config = dict(
    n_layer=13,
    norm_place='pre',
    positions='learned',
    parallel_block=False,
    init_std_o=0.0,
    optimizer='adamw',
    grad_clip=1.0,
    warmup_steps=551,
    final_lr_fraction=0.0,
    steps=5654,
)
MLP neurons of a small language model. Each row is named by its layer, matrix (down: output weights) and neuron, and shows model dimensions 32-127. Each number is 200 + 40 x the weight over its row's rms, rounded and kept within 0 to 999.
Before each neuron's rows, "fires before" lists the tokens most often just after its 100 highest values on Wikipedia text that the model never trained on.

fires before: ",", "ed", "e", "t", "ing", " the"
L8.down24,225,248,166,200,167,278,154,195,182,183,185,238,225,170,224,252,152,169,218,246,280,220,206,182,164,249,197,139,163,91,172,236,249,214,246,201,192,217,221,224,178,161,124,239,188,245,243,246,285,229,192,146,224,161,256,187,212,227,188,127,208,166,211,166,153,162,212,211,168,140,167,222,215,200,245,189,204,213,149,181,141,210,147,198,188,205,223,181,221,179,226,193,155,155,194,173

fires before: "\n", " The", " He", " ", " In"
L3.down8,182,225,204,203,151,298,194,184,253,223,242,180,182,173,158,131,241,198,198,223,215,192,140,177,138,183,164,189,229,209,222,170,231,215,200,122,133,261,174,162,204,156,230,207,129,210,281,215,242,186,203,253,193,130,142,174,175,200,162,233,145,243,197,194,248,149,312,219,265,193,198,211,183,208,225,237,209,191,195,224,260,217,278,209,214,209,229,228,192,223,227,160,196,185,208,154

fires before: "s", "or", "lo", " |", "d"
L9.down477,197,187,196,175,267,246,173,162,195,210,168,264,239,210,177,272,259,242,172,202,195,188,251,168,202,188,178,213,177,246,205,332,214,217,181,129,164,247,220,209,239,189,236,221,219,193,234,146,215,170,139,182,158,214,183,212,234,209,187,215,187,154,209,247,199,113,203,195,205,236,174,224,225,193,213,259,199,179,220,279,193,114,233,179,198,248,176,207,142,228,154,186,179,162,132,188

fires before: "s", "ton", "tor", "ad", "ed", "ke"
L9.down412,185,282,167,168,248,170,232,159,247,160,169,183,192,140,250,219,269,216,152,221,261,264,231,179,249,201,226,190,173,216,201,208,264,192,243,231,206,216,164,279,214,241,216,170,253,210,150,245,122,202,190,214,189,219,226,189,203,158,145,136,153,144,306,181,232,267,213,193,135,197,219,239,235,188,161,254,215,200,218,227,280,148,173,205,162,203,263,221,279,183,137,270,201,202,213,160

fires before: " 19", " 2015", "im", " 2013", " 2006", " 2016"
L7.down92,247,203,145,246,236,203,155,205,200,165,182,188,202,145,190,166,241,253,154,221,207,206,193,239,248,184,236,260,193,197,212,255,186,249,161,173,170,206,214,168,183,220,209,114,193,223,141,124,254,154,236,180,152,235,204,189,245,240,225,256,224,267,163,254,181,295,164,166,303,300,210,50,160,177,234,197,172,221,195,193,262,156,211,252,214,156,231,134,237,147,183,195,109,260,202,239

fires before: ",", " |", " "
L6.down318,273,162,172,199,142,226,304,263,249,168,184,276,197,228,256,242,254,227,152,161,150,200,245,189,259,199,153,207,159,159,201,292,202,209,202,174,108,171,249,164,260,224,209,156,213,261,117,174,183,205,195,193,177,219,176,228,265,194,202,165,239,211,216,198,180,202,196,215,134,162,249,208,207,217,151,132,209,233,189,208,114,125,142,238,200,173,222,206,203,220,223,241,191,168,166,267

fires before: "\n"
L3.down165,158,204,238,181,214,191,207,196,270,245,184,194,227,231,267,115,166,191,227,248,177,192,105,240,197,185,309,194,184,268,156,228,217,156,169,195,225,195,183,198,222,127,178,187,241,209,176,244,197,188,230,258,183,207,192,231,193,236,158,208,136,174,155,183,279,223,170,153,241,152,290,195,202,220,181,232,209,161,243,237,212,229,203,139,160,207,155,154,185,240,249,270,228,188,141,213

fires before: " |", ";", "\n", "."
L3.down349,195,233,177,200,199,164,196,170,245,142,199,232,185,199,220,149,201,272,196,257,224,193,220,177,197,219,223,202,209,170,197,236,176,258,261,187,88,234,235,225,262,270,216,176,227,245,177,170,224,203,186,228,232,193,201,212,203,159,273,143,206,154,167,217,208,146,193,247,170,139,219,191,104,220,246,202,283,186,263,173,196,134,252,265,226,216,171,200,197,153,128,186,197,219,192,86

fires before: "\n", " ", "|", "|---|---|", "00", " |"
L6.down67,212,212,197,133,138,224,223,305,242,191,244,244,257,159,92,202,281,208,195,175,210,186,215,203,280,155,172,206,225,254,149,139,181,205,209,163,127,273,178,236,228,246,240,120,200,202,221,204,228,202,199,243,216,143,121,202,193,217,157,242,247,270,222,240,176,249,156,198,184,179,177,203,188,174,210,176,222,191,234,236,168,195,176,232,219,190,176,260,250,254,243,126,204,212,230,185

fires before: "\n", "|", " 0"
L8.down301,138,226,202,188,131,149,184,194,195,157,265,219,244,168,166,198,260,203,231,125,258,193,197,208,203,167,129,132,228,179,228,232,99,210,247,161,193,219,165,218,192,198,242,184,214,207,260,157,135,170,185,206,242,173,203,210,272,211,188,204,231,209,234,240,244,196,235,220,172,149,203,202,186,170,185,205,205,258,276,229,229,176,295,199,158,161,193,219,210,193,177,174,176,233,232,219

fires before: "\n", " |"
L3.down488,200,260,230,228,180,192,180,142,164,178,202,163,177,113,216,261,193,159,197,230,194,184,265,238,211,255,291,200,180,144,222,205,169,166,281,267,160,234,208,207,202,243,223,244,173,207,167,181,277,198,214,213,169,200,248,150,183,194,139,189,243,165,186,196,256,202,215,198,275,198,238,266,216,264,181,248,198,222,222,165,189,229,258,219,219,195,97,154,316,235,160,130,142,215,205,228

fires before: "s", "d", "b", "tor", "e"
L8.down21,171,263,197,213,242,205,125,217,160,206,268,157,213,283,217,192,246,290,129,204,152,263,217,172,258,182,216,152,182,199,186,136,271,147,228,288,201,186,192,235,220,200,186,182,181,215,227,175,269,258,174,172,136,203,252,230,186,186,185,191,213,179,265,180,230,200,296,249,160,194,184,216,154,180,233,199,151,194,195,212,154,200,184,212,202,194,157,219,164,241,173,255,249,188,189,168

fires before: "|", " |", "\n", "A", "===", "#"
L9.down61,181,173,128,220,198,198,198,163,217,203,236,191,254,172,223,202,206,180,185,185,179,184,194,208,216,214,229,290,161,267,168,216,192,155,187,202,196,182,172,203,183,149,237,163,242,171,224,230,204,263,243,167,232,161,242,248,272,122,157,244,147,110,260,84,203,183,241,200,224,227,233,169,161,230,184,255,187,182,244,219,207,190,149,149,234,108,233,173,259,193,228,202,203,201,188,138

fires before: "s", "ition", "y", "n", " Go", "er"
L7.down441,134,236,197,209,201,199,182,178,244,210,276,242,246,227,178,184,142,210,159,208,192,136,203,219,220,211,140,200,162,231,181,196,218,172,162,180,238,280,319,222,204,231,226,217,165,169,157,172,212,205,200,244,191,179,213,188,165,188,201,160,180,237,166,266,255,220,211,233,103,169,133,118,196,207,181,251,265,167,202,175,226,175,178,242,204,256,175,133,159,241,204,155,230,165,223,255

fires before: "d", "ed", "s", "ing", "er", "a"
L7.down189,163,233,169,205,224,242,228,261,247,183,201,195,224,191,213,199,180,199,183,186,213,252,188,198,244,236,196,176,245,302,291,166,194,173,167,225,222,145,285,222,156,205,163,241,199,111,181,180,209,303,182,186,241,174,172,142,195,199,154,185,233,260,226,230,211,189,225,181,274,90,184,197,163,214,172,174,241,206,152,163,213,163,170,272,229,167,209,285,240,239,127,134,168,183,208,162

fires before: "|", "ed", " to", "d", "ition"
L8.down204,227,246,170,157,167,211,186,117,225,239,229,164,225,219,167,226,98,162,255,205,204,204,196,189,91,201,212,160,237,271,289,174,208,152,173,199,227,172,189,151,194,175,231,254,133,126,152,159,225,216,234,184,181,184,214,178,107,190,199,219,145,236,227,210,181,155,121,300,166,172,146,193,221,224,224,128,173,179,241,255,255,182,119,151,233,192,197,190,229,277,223,243,227,193,238,202

fires before: " |", "%", "\n", ";"
L7.down219,170,231,137,244,178,213,183,216,257,191,113,199,198,196,159,221,148,174,212,195,204,169,207,181,233,158,272,160,193,146,178,246,217,187,300,121,162,184,212,159,165,265,227,281,126,218,163,160,196,171,208,173,250,123,204,208,216,230,260,179,225,214,182,287,219,237,171,227,205,117,256,214,188,217,187,195,254,191,276,222,234,197,158,174,200,146,225,236,202,240,224,232,177,205,203,217

fires before: " ", " Go", " 10", " 1", " |"
L8.down77,211,205,153,211,154,138,194,212,205,172,183,242,219,233,200,232,207,172,265,159,275,175,193,229,158,194,148,191,207,226,208,239,258,162,114,140,194,177,194,171,160,246,204,191,256,146,234,215,138,187,180,229,200,220,218,284,234,285,177,198,174,254,227,198,148,217,201,192,202,193,146,182,253,172,216,157,181,161,177,162,206,187,238,192,147,201,271,185,271,186,229,196,183,236,155,168

fires before: " |", "%", "ite", "ic", "2", "3"
L9.down408,162,235,260,221,189,220,174,236,209,169,260,223,94,206,234,166,108,225,222,170,246,175,196,264,242,167,208,166,200,248,138,275,220,273,228,195,211,256,184,157,113,209,146,245,140,274,179,208,185,227,240,207,108,185,207,199,152,225,154,217,209,236,223,185,178,220,163,235,228,170,193,198,213,193,228,217,234,211,216,286,254,191,255,194,168,189,235,163,162,204,182,148,154,172,118,205

fires before: "s", "ed", "c"
L6.down324,231,186,162,148,211,268,242,288,219,178,184,163,171,163,239,140,192,217,147,183,197,179,168,114,242,179,253,129,150,237,244,146,193,230,156,180,222,168,151,174,215,245,197,179,191,195,223,223,220,200,235,284,203,95,105,189,278,256,265,151,161,181,184,209,218,178,205,182,301,187,222,187,166,208,132,283,161,186,233,279,252,179,257,207,247,180,210,195,141,203,152,167,132,207,201,151

fires before: " of", "al", "ed", " at", ",", "ing"
L9.down246,196,135,185,232,208,208,286,159,194,234,216,173,178,188,182,217,171,121,141,249,201,235,228,279,178,265,216,221,169,168,295,174,161,207,264,229,225,234,199,160,113,193,169,230,253,182,279,254,216,111,132,206,262,216,190,182,221,238,189,213,234,278,213,135,218,285,284,215,139,121,153,162,209,273,202,206,193,201,200,125,179,264,215,184,269,176,162,110,201,132,198,188,186,191,194,213

fires before: ",", ".", " and", " in", " to"
L5.down286,206,86,159,259,176,200,202,163,196,198,255,197,199,205,163,284,125,178,180,206,219,175,176,212,178,163,255,200,192,253,132,144,150,168,238,185,174,158,222,155,260,184,146,178,226,227,218,211,203,183,187,172,182,173,222,161,197,239,225,232,169,208,263,230,181,190,208,264,177,197,243,118,174,182,235,193,263,181,268,209,197,181,197,111,263,237,199,250,252,208,271,200,235,189,239,272

fires before: "tion", "al", "ation", "ally", "s", "ing"
L6.down134,199,212,158,181,172,237,170,159,171,203,182,262,213,174,197,207,142,202,159,248,257,221,219,158,265,249,244,210,175,212,188,187,117,182,186,246,227,222,202,251,213,210,179,166,233,206,173,236,231,220,184,226,169,86,259,201,197,183,155,172,237,209,170,176,262,181,168,274,251,227,199,233,158,194,162,221,188,189,177,227,208,211,230,183,219,143,238,184,211,208,180,189,245,177,173,198

fires before: "s", "ed", " to", "d", "ing"
L3.down212,124,218,239,257,148,229,256,259,147,155,271,148,244,196,254,219,214,161,128,145,222,201,197,119,132,263,268,192,249,194,194,176,241,128,224,166,218,206,173,255,194,207,213,183,251,133,173,167,145,225,267,80,264,242,213,192,187,221,196,213,249,219,221,286,185,206,225,136,145,284,171,170,179,223,225,254,268,226,176,205,197,228,249,241,261,149,136,119,187,203,176,209,181,152,183,96

fires before: " |", ":", "s", "–", "Species"
L8.down6,258,151,198,208,149,221,212,182,227,187,208,159,181,257,161,227,161,199,195,221,195,195,192,123,219,187,192,184,214,267,264,297,174,285,153,178,162,227,218,171,160,121,206,172,285,224,182,238,151,189,206,161,216,215,275,163,181,236,240,242,200,188,197,157,97,275,215,213,196,210,223,206,192,296,219,253,179,228,213,159,263,158,250,222,209,231,144,199,220,196,255,139,261,213,177,192

fires before: " as", " in", " to", "d", "s", " for"
L5.down68,240,144,121,214,233,206,182,151,251,265,153,205,260,110,172,235,199,215,173,204,110,184,218,218,153,162,182,183,115,172,152,204,191,190,218,212,226,242,210,166,159,233,157,198,153,282,227,185,221,195,172,196,174,132,225,133,172,178,233,177,166,211,150,219,163,155,214,201,227,244,244,170,161,207,224,144,196,213,202,208,170,295,171,226,227,240,210,222,242,156,194,179,221,144,187,200

fires before: "\n", "("
L8.down288,150,238,184,233,161,172,220,124,196,127,187,171,195,191,254,242,271,211,190,160,190,254,249,297,217,187,210,206,162,191,250,256,215,211,190,255,238,216,195,182,196,225,203,189,190,220,179,133,182,125,224,173,228,229,177,135,187,254,173,233,150,236,217,207,163,255,136,188,248,208,194,157,166,156,219,186,213,219,195,176,153,143,235,162,244,208,190,154,235,138,151,97,222,144,208,263

fires before: "\n", "t", "ive", "ly", "ed", "ion"
L9.down325,249,155,190,251,247,199,190,187,227,218,299,216,268,141,177,169,176,153,185,177,301,221,203,214,242,199,221,204,227,182,164,185,235,195,153,213,226,194,242,246,204,252,223,248,212,188,174,187,150,165,195,194,176,276,146,187,151,231,251,158,163,279,209,142,211,126,186,203,241,237,158,193,120,230,143,249,193,176,249,187,155,190,242,259,201,205,92,174,132,172,188,263,209,308,113,199

fires before: " ", "\n", " 1", "–1", ","
L7.down185,190,217,200,180,111,172,222,199,196,202,144,228,153,241,132,158,216,251,131,166,186,173,212,101,218,191,172,214,220,234,211,318,217,153,248,179,111,229,239,160,272,288,181,209,157,197,242,131,181,247,230,199,225,195,189,207,282,238,185,243,210,250,205,174,125,204,177,184,236,190,199,247,193,182,209,163,209,232,240,178,191,105,195,189,212,179,180,152,252,180,129,176,216,221,233,174

fires before: "s", " for", " ", "N"
L5.down411,165,285,194,199,90,236,243,187,201,197,224,195,158,181,190,137,183,250,142,82,216,214,217,155,205,260,219,191,190,172,242,228,237,144,252,274,221,263,207,230,229,209,212,149,148,237,203,150,244,238,206,188,265,250,169,180,166,261,252,234,167,278,179,201,285,192,184,220,162,137,197,208,122,208,185,138,231,207,251,201,171,142,207,225,217,235,191,181,209,260,166,198,165,137,112,156

fires before: "ing", "tor", "tion", "u", "se"
L8.down229,245,189,212,180,288,194,203,127,199,178,208,189,182,181,211,160,216,228,254,173,173,175,113,191,198,215,205,140,238,205,234,132,214,141,190,146,204,195,224,236,185,193,214,205,203,168,143,274,194,154,220,225,147,159,188,206,179,191,213,187,188,204,202,168,255,175,121,251,163,163,210,163,232,153,200,215,142,178,200,215,201,143,240,213,260,202,210,208,122,255,189,237,255,214,184,217

fires before: " |", "–", "),", ":"
L3.down29,204,259,223,210,280,291,200,169,191,159,156,165,109,215,195,195,265,171,192,189,213,232,225,176,196,222,263,212,265,164,207,205,175,225,189,298,149,151,235,148,212,207,191,117,196,313,222,253,192,209,193,170,229,213,128,176,194,207,229,217,206,164,147,197,194,210,311,223,233,218,158,153,126,206,211,177,227,117,186,199,185,156,152,273,225,223,190,226,224,205,123,189,253,205,184,133

fires before: " |"
L5.down246,88,202,176,173,185,180,195,210,287,153,251,202,260,238,256,260,188,150,239,212,208,215,204,174,170,264,235,188,285,172,143,212,180,198,224,229,206,200,165,202,172,182,132,234,312,213,219,142,150,194,163,179,192,171,205,159,160,172,243,183,319,166,236,252,204,221,151,181,213,167,195,218,154,226,163,307,223,158,185,181,225,164,215,217,258,210,187,223,208,199,166,190,246,226,261,168

fires before: ",", ".", " |"
L5.down450,235,220,146,182,158,211,231,115,168,157,223,180,195,254,162,275,204,182,195,235,183,234,187,223,202,174,126,211,136,228,200,182,182,208,216,196,150,155,251,225,193,150,141,116,207,256,267,214,197,256,177,240,155,194,224,193,172,187,224,198,214,123,205,196,172,183,147,217,112,109,229,171,214,229,133,216,278,186,188,171,147,213,156,199,213,246,291,258,234,266,250,177,200,227,202,147

fires before: ")", " to", ",", "–19", ").", "),"
L7.down110,218,154,208,185,151,247,166,179,240,123,244,280,239,238,130,231,250,136,207,182,257,233,189,214,222,212,189,181,180,209,148,239,168,252,258,207,204,235,246,239,222,124,235,220,178,243,204,200,190,186,196,213,261,194,229,170,165,200,180,221,174,168,216,191,196,247,191,187,177,174,251,192,169,236,249,252,181,234,230,219,166,229,147,244,206,139,191,200,169,158,217,180,286,128,135,289

fires before: "ly", "n", "ion", "ring", "we", "li"
L9.down302,189,157,157,195,167,141,197,187,182,237,222,199,245,95,186,121,183,166,229,203,237,188,215,185,223,200,236,198,151,211,167,207,218,180,183,153,247,162,250,284,180,163,215,161,170,147,195,196,133,197,178,217,190,262,252,191,175,168,225,149,181,180,215,237,202,189,122,165,172,163,165,159,253,296,215,260,260,239,209,196,183,184,170,183,238,207,246,197,261,199,225,281,172,230,155,156

fires before: " the", " by", " in", " ", "ed", " to"
L6.down51,93,171,181,252,213,166,231,153,150,220,269,221,256,228,230,131,176,251,131,203,235,220,166,254,189,227,135,204,234,223,181,224,136,186,184,215,168,157,222,237,210,219,238,207,163,241,185,153,168,282,195,118,184,183,247,185,148,186,169,196,199,166,203,230,186,214,252,205,91,111,170,237,174,169,133,218,207,243,185,109,219,243,271,255,216,221,147,210,223,161,163,219,227,220,230,177

fires before: "s", "ed", "es", "n"
L9.down311,150,168,224,164,160,196,247,210,257,210,279,165,151,229,166,169,245,203,211,183,228,165,223,235,193,196,217,244,161,201,228,177,242,172,207,227,203,309,171,181,303,325,217,194,175,168,230,245,181,177,185,258,221,202,120,237,202,255,209,195,162,178,204,197,231,210,228,245,167,173,150,211,251,209,208,205,210,233,232,229,195,196,158,188,215,153,229,219,209,268,234,143,193,203,243,167

fires before: "\n", "″", ")", " November", " March", "W"
L6.down269,138,173,222,222,217,95,210,217,163,185,215,207,247,206,198,196,96,201,195,150,241,169,156,243,189,183,296,157,160,177,226,127,236,165,293,150,267,219,217,258,301,215,261,179,242,200,146,163,225,171,270,259,250,178,239,226,203,253,203,194,202,184,184,178,183,228,156,198,215,161,319,236,171,168,218,202,203,164,200,159,240,250,117,168,230,158,181,131,228,232,179,216,246,174,183,205

fires before: ",", " |", ")", " 19", "\n", ";"
L7.down284,216,120,254,218,223,240,163,167,157,167,225,203,193,263,219,162,191,192,248,193,186,280,307,204,186,217,240,205,192,145,190,172,197,174,193,187,246,207,267,170,156,221,198,217,187,227,178,123,214,181,279,232,86,127,254,226,227,186,136,224,195,188,262,164,169,146,276,294,209,325,198,162,157,185,223,178,196,203,194,195,180,203,178,190,224,146,126,248,232,259,174,202,230,182,187,188

fires before: "s", "d", "ar", "di", "or"
L9.down41,143,219,174,189,195,269,149,207,241,245,194,224,299,235,172,247,241,265,178,271,255,241,228,228,232,199,249,212,196,205,181,288,211,140,150,233,179,190,190,161,186,205,169,198,174,167,153,162,233,201,223,171,229,179,170,195,243,201,59,204,195,212,257,255,244,193,204,196,140,211,217,134,174,245,192,221,197,157,110,189,175,116,192,233,173,160,221,185,247,257,184,234,226,173,183,202

fires before: "\n", "|"
L8.down141,198,190,147,231,170,223,170,178,237,257,179,204,172,177,144,285,236,183,137,220,255,149,205,180,220,189,238,155,239,240,232,191,248,196,191,279,190,236,203,270,267,263,213,180,170,186,176,195,247,200,113,231,276,250,132,192,150,250,209,240,178,185,213,204,218,273,161,217,157,152,201,174,173,168,207,182,212,210,186,237,179,196,112,166,246,185,145,192,152,176,234,203,179,220,131,192

fires before: "\n", "-"
L7.down430,204,237,211,196,152,196,175,244,212,190,189,191,250,186,131,237,253,295,211,207,228,170,176,218,292,173,159,238,247,233,168,259,174,149,204,262,172,252,199,211,224,205,206,137,210,225,277,198,204,221,157,214,251,202,146,194,220,256,126,205,227,242,257,164,167,239,234,179,152,137,218,194,189,120,225,226,195,190,166,219,120,214,223,205,186,161,273,251,240,194,260,130,279,240,140,158

fires before: " |", "s", ":", "ate", "ated", "al"
L9.down507,187,224,167,141,217,215,284,219,243,270,131,157,172,163,130,60,212,204,195,163,230,167,205,265,233,277,246,237,158,155,243,191,204,245,186,166,207,218,219,173,218,215,253,148,185,177,227,220,168,276,193,156,205,219,212,142,242,191,166,201,173,220,151,240,221,165,237,179,144,173,181,219,170,162,151,238,186,217,230,177,193,188,185,159,221,142,191,113,190,188,122,228,220,215,204,146

fires before: ".", ",", " |", "\n", " "
L9.down421,213,133,208,198,168,176,207,220,241,234,74,162,252,226,189,216,214,218,268,197,146,236,214,205,197,216,179,204,190,193,208,328,161,206,182,237,212,188,215,140,223,171,220,177,235,218,197,164,269,171,136,267,195,217,230,161,220,245,229,195,242,220,216,232,233,256,208,259,182,297,235,149,192,160,221,222,264,228,164,107,176,203,235,243,173,180,147,161,222,214,223,176,233,108,137,213

fires before: " |", ":", ",", "–", "th"
L3.down404,226,156,177,225,302,255,226,222,224,172,181,258,188,182,153,165,173,216,130,219,166,196,233,201,190,260,212,190,230,155,173,227,220,247,218,239,173,136,235,220,221,208,108,139,159,254,227,206,190,228,122,136,203,211,143,272,163,177,233,194,221,174,175,219,215,182,156,203,192,219,157,205,162,186,201,227,185,166,215,197,220,179,235,197,173,180,187,152,204,202,152,233,177,204,251,169

fires before: " |", "–", "===", ",", "–20", " c"
L3.down260,239,239,194,162,263,194,182,174,184,187,180,206,152,207,179,212,210,202,140,256,157,194,183,237,139,228,183,188,228,186,232,226,167,287,209,232,171,141,254,249,160,220,168,166,175,270,227,208,196,220,237,156,168,170,187,234,177,252,155,222,237,150,220,246,226,168,245,254,223,253,212,197,132,183,227,147,187,191,166,258,227,188,139,234,213,241,240,207,269,177,162,205,237,247,226,149

fires before: " |", ";", " Go", "@", ":", " 4"
L7.down60,211,201,237,238,237,209,171,241,221,209,136,183,75,201,225,205,119,145,204,222,220,276,263,161,233,218,243,170,162,227,248,174,198,192,201,182,191,189,239,239,278,241,183,275,115,216,243,188,130,72,244,244,184,202,188,154,202,204,225,191,145,218,196,181,203,135,158,255,210,206,212,248,171,178,252,249,267,158,194,218,214,240,120,187,256,174,143,174,252,234,163,191,227,183,113,230

fires before: "\n", " "
L7.down465,209,226,218,190,142,230,222,308,224,195,253,238,240,182,89,204,217,251,213,181,251,167,197,193,274,159,168,231,248,239,182,186,172,150,214,176,153,275,210,204,255,224,233,154,195,205,183,182,201,213,229,184,243,192,150,199,152,280,95,183,281,261,231,178,167,268,169,178,106,170,191,216,174,113,214,213,200,208,182,244,172,162,209,233,251,151,180,152,259,235,248,154,222,244,210,194

fires before: "n", "ic", "ial", "le", "i", "ense"
L6.down312,164,160,253,180,185,276,144,230,194,265,231,183,245,99,187,223,199,165,208,139,264,224,171,163,243,183,254,204,223,182,142,189,195,142,221,285,238,275,257,243,183,218,199,179,220,206,208,198,269,190,208,301,232,258,156,271,187,178,204,87,239,224,255,227,213,155,123,137,163,176,238,181,169,173,166,237,196,178,222,208,178,126,184,281,185,154,132,184,225,291,145,192,239,226,170,233

fires before: "\n", " the"
L7.down443,200,227,185,213,179,184,170,188,111,230,246,195,328,135,131,214,168,135,112,166,254,176,189,230,211,197,136,183,192,184,194,212,173,212,193,265,283,189,195,249,138,189,188,234,150,277,171,154,199,160,250,203,189,191,252,217,156,185,174,138,192,223,197,152,207,183,215,213,159,148,207,269,134,156,152,253,121,188,235,204,266,263,227,221,228,219,129,212,236,262,182,218,259,181,254,200

fires before: "\n", "---|---|---|---|", "-", "s", "ject", "st"
L3.down444,194,231,189,245,109,204,245,204,213,166,142,173,190,76,189,146,169,216,220,274,128,301,137,173,208,190,225,197,191,195,122,249,185,258,145,237,256,157,283,239,158,144,250,182,140,185,188,174,208,191,230,233,183,233,198,234,155,252,171,196,227,270,191,167,290,201,203,160,218,179,264,251,109,207,185,254,193,154,137,232,169,234,160,210,156,203,201,200,196,223,218,233,197,194,168,244

fires before: "s", "ed", "d"
L7.down132,206,240,254,178,184,120,213,225,252,257,227,110,197,246,200,180,176,216,191,129,238,144,209,148,149,247,213,216,182,168,226,153,241,222,236,247,269,218,228,164,249,277,206,232,181,167,133,162,227,164,235,192,202,172,130,169,173,221,222,272,99,195,214,197,191,173,157,159,212,228,168,224,259,181,205,209,256,188,258,188,176,159,160,112,117,229,203,135,236,251,246,157,204,168,160,165

fires before: "\n", " ", " Louis"
L7.down98,195,170,230,234,178,250,178,203,225,220,245,265,140,199,210,219,248,241,157,148,203,158,183,181,206,235,241,188,190,244,178,87,260,190,156,134,228,258,207,238,195,125,146,159,199,218,278,243,194,196,157,236,159,168,239,149,185,221,244,243,168,224,182,228,186,260,203,214,241,242,189,145,249,182,253,179,251,170,160,190,118,210,271,181,212,215,262,253,294,159,207,123,152,225,169,137

fires before: "\n", " |", " "
L7.down468,214,221,136,142,152,216,291,198,187,177,174,268,252,198,127,225,227,176,234,180,243,160,161,106,139,189,149,190,154,237,253,204,140,199,190,211,139,285,163,192,200,182,248,208,141,252,196,191,175,255,194,178,154,206,193,178,199,204,208,191,134,251,139,210,183,268,175,151,179,229,184,218,202,182,195,231,130,162,223,234,189,155,195,184,218,180,181,109,217,254,283,223,233,169,230,236

fires before: ".", " |", ",", " (", " /", " and"
L3.down35,169,184,216,241,263,215,249,171,218,241,173,233,195,193,205,217,188,253,204,215,203,207,191,222,148,194,222,210,121,174,125,221,263,184,232,174,197,299,238,200,134,213,183,177,181,215,204,185,207,222,184,220,137,227,155,253,171,190,187,209,249,100,221,160,270,212,193,209,248,227,218,198,169,134,194,242,189,220,163,265,272,196,187,189,170,140,126,239,161,236,156,226,91,203,172,179

fires before: "s", "ed", "ing", "tion", "ion"
L8.down210,168,136,166,254,230,194,141,106,169,165,216,145,163,202,190,199,145,188,162,248,136,192,146,191,203,212,172,200,225,213,225,216,236,159,232,223,178,142,235,227,184,219,163,185,232,121,251,217,139,237,151,158,251,276,225,192,200,253,278,237,231,176,173,232,241,189,192,245,217,168,158,153,243,244,197,198,213,224,228,185,167,182,156,158,230,232,192,182,178,184,252,245,234,216,242,212

fires before: " |", "%", ")", " ", " ma"
L5.down118,209,170,178,266,212,150,166,226,196,187,225,177,224,159,198,194,151,195,267,176,215,171,222,236,162,164,239,136,185,229,171,231,185,161,292,130,116,228,222,85,283,227,307,205,177,197,177,123,213,157,310,183,187,198,174,187,187,131,207,170,183,189,149,202,216,229,160,229,236,74,155,183,241,232,258,176,230,142,232,160,247,179,146,185,198,155,176,183,227,159,144,192,180,231,227,218

fires before: "|", "\n", "|---|---|"
L8.down492,209,210,195,170,228,171,203,222,274,181,234,239,237,95,199,264,196,221,229,211,170,212,253,155,228,149,264,224,222,164,244,188,248,187,154,169,137,217,198,225,196,273,234,190,140,230,244,195,214,261,216,182,264,271,88,215,170,205,182,199,247,228,228,191,187,125,156,206,188,178,190,185,211,189,185,244,179,195,157,274,213,218,232,158,240,162,222,208,230,257,213,177,181,196,185,168